Weights of a small GPT-style language model, trained from scratch on English Wikipedia.
Size: 15 layers, width 512, 8 heads of 64, MLP 2560 SiLU, vocabulary 8192, 59.8M parameters.
Architecture: RMSNorm before each block, learned positions.
Training: a variant of Muon for these matrices, 903M tokens, 13773 steps.
MLP neurons of a small language model. Each row is named by its layer, matrix (up: input weights) and neuron, and shows model dimensions 341-511. Each number is 128 + 24 x the weight over its row's rms, rounded and kept within 0 to 255. Numbers have three digits each.
A block is one neuron, or neurons of one layer that tend to fire together. Before each block is what it responds to, as a language model described it from the Wikipedia text at the highest values.

Description: Section-break blank lines. Second newline of a blank line in Wikipedia markup, ending a table or list before a heading or after a == heading ==; weaker on words like main, lead.
L4.up1211:176153134118082088122156111127110109106050138140125128113127118182107092094182141184110130110134124124123120163126142137079109104127161124167165071123111157150133099104188118127137093134141139169160086120158147150062122178077159120110149132127106136119096108087133108104131108133178131146110147147115103090168134166126138133125134153149137137104127162138150118069124102149156151106125133122073129121154137152147148140136157121119134088145127108116133115115170165156153114166096116142132129094098141111148141112128

Description: Blank-line section breaks. Second newline of a blank line in Wikipedia text, ending a paragraph, list or table before a new block such as == Career ==, a table, or "In 2002".
L3.up32:124142111139123121120151129098126106118138105113085134148163138167090090156128113102081141165127151109110123157099126147122127149132140133133126109140153127121135115092112116143115130160132173195143177187151088135129106128127124094118146153150090161121179143124139143176157121153159121140148138127124051146116127097160132115163135099098138154096110151102140130135151154148107138155142177150138159153080144099106130147148122116126141110160097164105108097136135146161148126157108118103151094135108129139117115119173
L3.up203:092109120090106163115166155136126129126140142114113168129078124125078137122118114112138061101140132125135117158147136141077098164128177141166146100137112087120092134110127143150144114097154123150101132137082120088152139145150151145110136113134104098098083093095151130136133136146108116128152126127162121107163116080138090108135119123149119119126097139150136110112119119125120159136098114137138112107206138096140136146109102103118128136141125143119142125103101091126110129109107141101124143125131112153147134145135
L3.up477:151153136085139139148140145118112126171127166153134101131131141129157103154149128153119149110182088108123134139140154175118098119089187141157131084128119095106121112158148090128139099134125126173185140147122126115187113156103080089160142109061104145132115119148118126118127116167080162126156131117146143103116121161150071137119125141141165135061113131157139118135132120142131145125182137172139158147135120137123099114095157154123110181136128163122110075123140109154092093177138148141145136109161105150144152067130
L3.up499:134110159123130107153142126119152152104147106130165102154089130099090133154175101141153074126138133090120122069123129114109115110149136124128107116197134186164138136150112127153119149157146113132181119113127122104123102109124147097127116147134125075124153101118112150123150100112128124133106121143176153129117100127157108125131100131112095102121159149120169150099112096145102154149149130132146193150115146091142120129098118177102146122119118188094127084087095104121121091154131110103127083161115124128102149097137
L3.up527:103126155083156137115147129139131136110130162143120162115155118128122086113099103142094108125109133102125143129099110130094159127125139100147110139147134109112142148142141128130123116139106140184099132092113125130142154142149104123150133140141117132146118066126083129151137116134125133109120116121122085138120197155152134122145120170128137124181089159139146118079096112163120136112117143142109181113075149095121156103140144154153136170132132065121123137131140136131114121150101105127153142171141086128137088131085
L3.up1769:142169132116108129090152137119133107143136133164162139088117148144124131137129112113127121106125118140136145132178105064097140126119116146120152139114167140101147117118096086149097124139109112135141138136138107124166117148142110094133120162097093107127128116156119114144163146145151119174162139140172086121100133113164075125111070113131136145124085151147111091148134149114082128114124174135146178143093114128132127144133149116118141148135146131139093104164152150139136151152132098149111127117150115152118164093120
L3.up1851:144148120126138103137138131109133149149147120114132167085172084105140140143177136130161103141144115100071119135115154157104144150125142117150106156144121107127126107123125107105104149131112142156148126147146100111133105118101143104156145130112131103132124128202083144156146129138097086134127134178067121084149127140151127113131098151134127148156116125136100121134120151212106114172130162101138122173140159098110129148132165144117164103140164150134087068079149126137146167120134133071145078132128186087113164067121
L3.up1940:135164169134109143153117107105107122147127143121125143122119112138152138117095138109128120114109175130139123138135152163134134137115121116130151123117140119110113089140185113136123104121126126161153116116135079081127117157181103100076183114120120128134142091116124155087141113109130113129139149137160114123147121131184117129136129106156134122124093146095110118122120113147139176122133121122133092153115147151111126133187143139120166122135172140145132114131114109126168117132112116134147125144138115111122129082136

Description: Date-start digit "2". Mostly the leading "2" of years or days after dates cues like "on May", "in", or "(", such as 2023, 2010, 28; also "both" after "on/in", and some name fragments.
L4.up1715:198128154132104120075120129097110143114123097101114141165170113134130139131115119157109080116121114155140132130147132176164157096134142155145127134126115143122153111145101144120174121131103135145153097142106127130130140151132148142138131199102139139157131135091113121143129113109154114117140125128135135110110143116150119133126120145126119144104160128155099135103101107139137160145121118113087072104131108142152125143143135122150164127133142156107147060179140169155161121097137122138162141115122097138161117146125

Description: Year-initial digit. First digit of a number, usually a four-digit year such as the 2 in 2018 or 1 in 1936, in filmography tables and dates.
L7.up54:157122129108142161120113124123138157151109153117135144103100118182097145141146115132158133164132143115089136133143099106146115115168099106132124192092154113121127136141080116075092132122108127130106124107153146137110095158133120098128145092098138082126087132153125127140106102157118126112143136129117139090101116135105126113143113114147119146114089121114126110115123128159130076137104130124117126120094133138146142158131141111148097116127102105157136133124185141100098108079128164133128088083177154123143140125135
L7.up340:139111140103140130137118140088133126123130057169139143119132128161177106127121133158136155118128115107140152118163109139118142128136136175156100111128085132113133125162133126135127107164140165175168127099103142112103108149115113091108157134107117113115149108177139121100102123140126132118187127122100117126122137085107156129137127124144137128133124099118085155095128105102135115116131112184104115097135141162147075164123125136106111096132152149112101111141120158110142131126092136161131137133133142127148128112075
L7.up399:148167107146119132124106123142136151144099110139134115110081110186173137146127150117157113151119128143142126144105109135098112144124143123122126129126141126142096123107171153132146082130125085154137152143155130168158114145090164147076133145174130122156126134137112154113126112103122098169117135128151136088136126091099112176121104124102116133118102121098121143168102108154121106142172145134110130138125144117138096149085147131137117123117143123084112087084126107070079138176107124142149101159108137174091158127131
L7.up1592:171119142124145130113162154093136110153102084111157117136117116135129124154147105185140115098133122122138127143123164121150127178071132118159086163129126120127146140129101149152090105095137131172122132081100078128129158135120136108131129152135143131165119110114104107106146126128123145108125145147114125109134151163106166091132093146155117126126161095121103114098155099107135120145153086130107102100126141173142136116162119116116128138104128137120137115146116130060151104137120100103105095126143085119144161120097
L7.up1701:128200145149138105125113120102175143154110135133161171147090096123127152152142105162101118127119100108154155155103124124122112098137137194151104101120087118106109143124138138135112105165157131118129113089111080155121122109108135104116137133158151148147145157118134129087168132115097151091135156121128154155120129116116134132171113159120143132134122112151092080135109122161172131147137113127126145106112110140150138155164183128157152113147142140116144114102115099180127135173103121156143150098133175086129098134130
L7.up1753:159121138106139083136134146121157144160158136128148069124135083094115140112146107116194104121141111104107171138128118151150134124164112138121177132133145121128125132140077111105140126139116141141125155136149094150112100142094132123147155096089177113119110135087111171081104135133120144129145123122113136121135111154096135128149140143108126123095127077087136078185101180170153142123129125143056133106141156100151156183164142152151144105150119139118150128141119127111125138100128154173151130076121124144151085124143
L7.up1758:157100096139086127128112149106177130171068123128119081122140099141184119130116131100159155134106155116126154109136125156100109126145123154144118113145149125125124118122145090120161102152134096150103128093186124112163129135057125139144123141115134132120104102188129140141169111129131151137148125130120134092138134142138111151144166146140170157127149087164075169115129157119142149091135122115116127113125170166167064165106182137155106131135172134161111123122127115117073126148152140152153090130129110103178124115157
L7.up1790:086103120140118138136102126068163104140152126126133085142136118149119179149087066104174078194093169113132142095138119175144125142123055158136108103141147110125170172139113109107131173093095098138167128045125112129159115128111116146135178093133092137161111126148123174136159116115103143149117171117120128130107148085122093157159127134135140145119111135149095151162130144131138112087124147149163160144146135127131098170133105119098099126126137094150129116147140156113110147164155187129155104132116087139139127134175

Description: Blank line before block. The second newline of a blank line in Wikipedia articles, usually right after a == Section == heading, starting a new block such as a table, list, paragraph or heading.
L7.up225:089103119113159115156129073117157137182163128097121106138118056105143086176128150117094102100141163120155113130161121133139135144134113108145114087130098130128083135119129074152109160103098118107124158122129124079161120075158134119112142135117100133117116101142142149104144129077165089082170129159180121109120164157133161141125138149164190118162154114155137120121138168128130151110149132173114161128125090160147136091165075134166105123119121150062121173132137143107117108140125167133109080084176122127149124130105
L7.up343:124137133131121117127107099135100088128114154152144123132129140156137077127132101117087175125163124081183115113140134117124105145133100121143179099084146174160143129122149116145156088126139120133149120122153114123104170118152139122082146131136105149115134103148122113140134144142132118162153153192110120106128123157161121124156113164125108134147097122164152119095164088150132141150121179140106121112075157121129131139118150096119133123112117108111129189136164143135093147123126110082112083105125122129123146124108
L7.up677:130143163152163125150164105131104138121120160172069090126098091117073141130123120141158125070121138151115108142124106072113167156135104134135183136119130191172103139129097111150087161160107131143140085120101138097130139139106099102149126094132100137162148094146115114103173122140157090129136141140092118075119126129144128108138153166156107166150124130156118116114148150104090186153128145122133102100118090144173138135119145118103153133144148080093131148103149101143157111098123139103143104139120073130128109136124
L7.up797:168151120125130142086157154095148131165159106113158155103143134185113084111126139106142124143128177102142117106116109152139129114153113136133134113149120099140134108089078107085146081134150186097109149134166125159136175135132105089098146130113145123130100135181139103111115096144111156159129120085077125142121113153165108101110133120098141150121153127113095136113101100132191138120141148163169110115117117117118137127167119146075154120100133158142138119157125110132123110144135117071173075103172136168131100122136
L7.up843:126147107138115152085084139135125105124122107161114143107117156149143115139101126132144135175134092147171159110142151126075167118155173135158080130139131113159122128105128137090143112127091144098130103138089159164122114141113134157082129147105119143168080090096192114108098115097136112161146134078128134112160105155162122145134111127156077164109132191138117060120112090136127090191169115083099145135143153117102114118121108080162124139139136164132118145078118154090131125129133130147154154116132127122141149173149
L7.up1474:125081076124098148121186161165149115141093142116133116110153163149111151163158136168141110149132165108110116148073157156141114137175079121129161104190175085121106100142129092135152147109175143147147164127144112079123153181135124151123120120129150116131109138162132143108135095142126118122167121132118089095176148079180115156118134190142122100160173130169135142114123141138148143101136145131116145127140146088134096137134116111146176152109141176111130079159120136123121119119140153120108136135147133108133119140138
L7.up1918:093160101139127173105109159129132152129079101152178117103151108126119096105115098166114133163115130125067146110156123114109125148139125119141140117156123135123131116112121133117130149161148117102100135138166135169154176138096084110090124110127150096178091112141124133123143121138131153133120109179167128130147170129119121119158146130111134147136192122123119117138141113153111140122137170133088098093076141155145165082123154145144147162117143173161137126143173132164158142166164141103157104102148097164130160158142
L7.up2556:120131129150085154166131172139137102132079143121113072089139138160120115109121125119192115112131095132092112153109127131138123126152114109129120059145113110173110121149092134124127119159178107137108152100151111093104115105116125134150119116143145153114123138105131161124112123098141112136158133093177131134122114127142190116097121157122148120174116135177149117124128115072092125124102108143113130077057133104142134130113127106117141173143124102083152100122124112137108123160129135115122126136090083086114131140150

Description: First digit of numbers. The first digit of a multi-digit number or code, usually after a space or hyphen, as in years (1942, 2014), model numbers (DG-56), versions (GPL-3, Apache-2.0).
L3.up14:145170120133160152121082151131097116144073126095112129115140122134133112137137159093128149114139134145169163140141134127120115123157154106148117134092164156141132111154162132123148100146142110112136112098093130122158126104133110091093168118141141152110064104117120118126111127125145148153102158121151136141115099121157109169124157122082098147115130114130149100126181151097154117111115156135126121138124145146135103114124125106129144150141120143160105086126134115142118142166116134135114153128178140090109157140095
L3.up248:197130169142125133118081149138112124122125139167116124164123103125127105109174140134125147144142107126174129145116117113112110128150128125108099117145146141152118081134132161148135137150105126152140098150120147116126139160160115125108108122126111145134113124116142130151141121129133153125130134149118129121115120166151150126137116176092181134150166076148160117169162120142137080112113147155161113148119108127177108125126126109144183133149136110105122155109125123142152106149138132136113156181132135139138143152137
L3.up259:128096059110110143127108123126134175119130171149149130125142099137144099130136098129098120109164127173084141148142172130163138120118128091119134090147088147099106142097108155112144142119130123088147119144111094163082112130136116115125109147122127118148122097143124135105162174112096162105116111092135129169161104120147176133125109135134119090086130127176114119137141102134161120144161152169145146119130129156184149129161137120121101102162161142102141117145109101119149129131163108145160107195116117093110105160120
L3.up667:126158159150105150160114119130125110157151121135099139109119156114134158134162101144113082133158095123153111163146088121084128112146139110184159134142098139154120122064131134145115110148128113112147120119110087122112147143121114153151118167115133124068114118151132175154094124077125120159114085110085091103106094087133108181118139126109080127153133140131130115139122142132133120133130155134121113149079098142128082130110139147142135176146147129131129155138144144119093137164167101143123175145156128110082132162118
L3.up1286:135135126134101141127113134133097128142143173121104149117155100143139130167122112136136130184109125138121117123117096178163126125137130150158129122133108147131125130103129164165138150151133134079165102075085120103181127175127098103122144148140152110138161128108129147135160144114160110150121136128122063122099131105137153127090144114096139069119148104163137099136122113144108101128129187151176141144104133121159151193134143091125104095142153139101139152119079147141097090162163134083136135153115173133145141154121
L3.up1643:127124106110122143167135116113113180094126119117140103123152145162107139128144129103132155149111145125147150102149176142134121103153140134164113068131145164160113140137115122119180106118115189132097120095151133152155099130077136161083110105151119086144114119125133196165143165092136150139094173121162082142120140135140113114119117174101078119109122130090118123121138123111116122128177183101142120153134121116096120181110147155113123113159116105116127114154131123087127136118151125121083134095128127143096143108158
L3.up2173:144135101092140158078090130162137143136081104123146104126141129147138116138160149134158167125139143132107117152097107133136186137129119169126164118128132101091103152146150145132127130105095122104135135162144135155128133166134119158122113148167135133093116111129098142175090170137170142108141181121133125096125104121115115116111071121148103107125141091129094130142116141145146101125162161183097112113111143121103107083126138123137080073161114122137133116116114108120114103131095120147118146139085058144141160116158
L3.up2407:188146139089113149116149131127115080119118112149115098146099138145148159144133157171076125156108130100122084114092080134157131115105153130131123134107134121131141124131141157136081120126131123096109139122135144139092135152128114132131140158128119105100133126136167144132122142101197134171110132150108097115118182146114102128102120133098107117096132110119089134119154110142141126148167188157104150132080138137171165109146138123120117167196119105111143127119106138150154075121201151143173107139121140143092173167132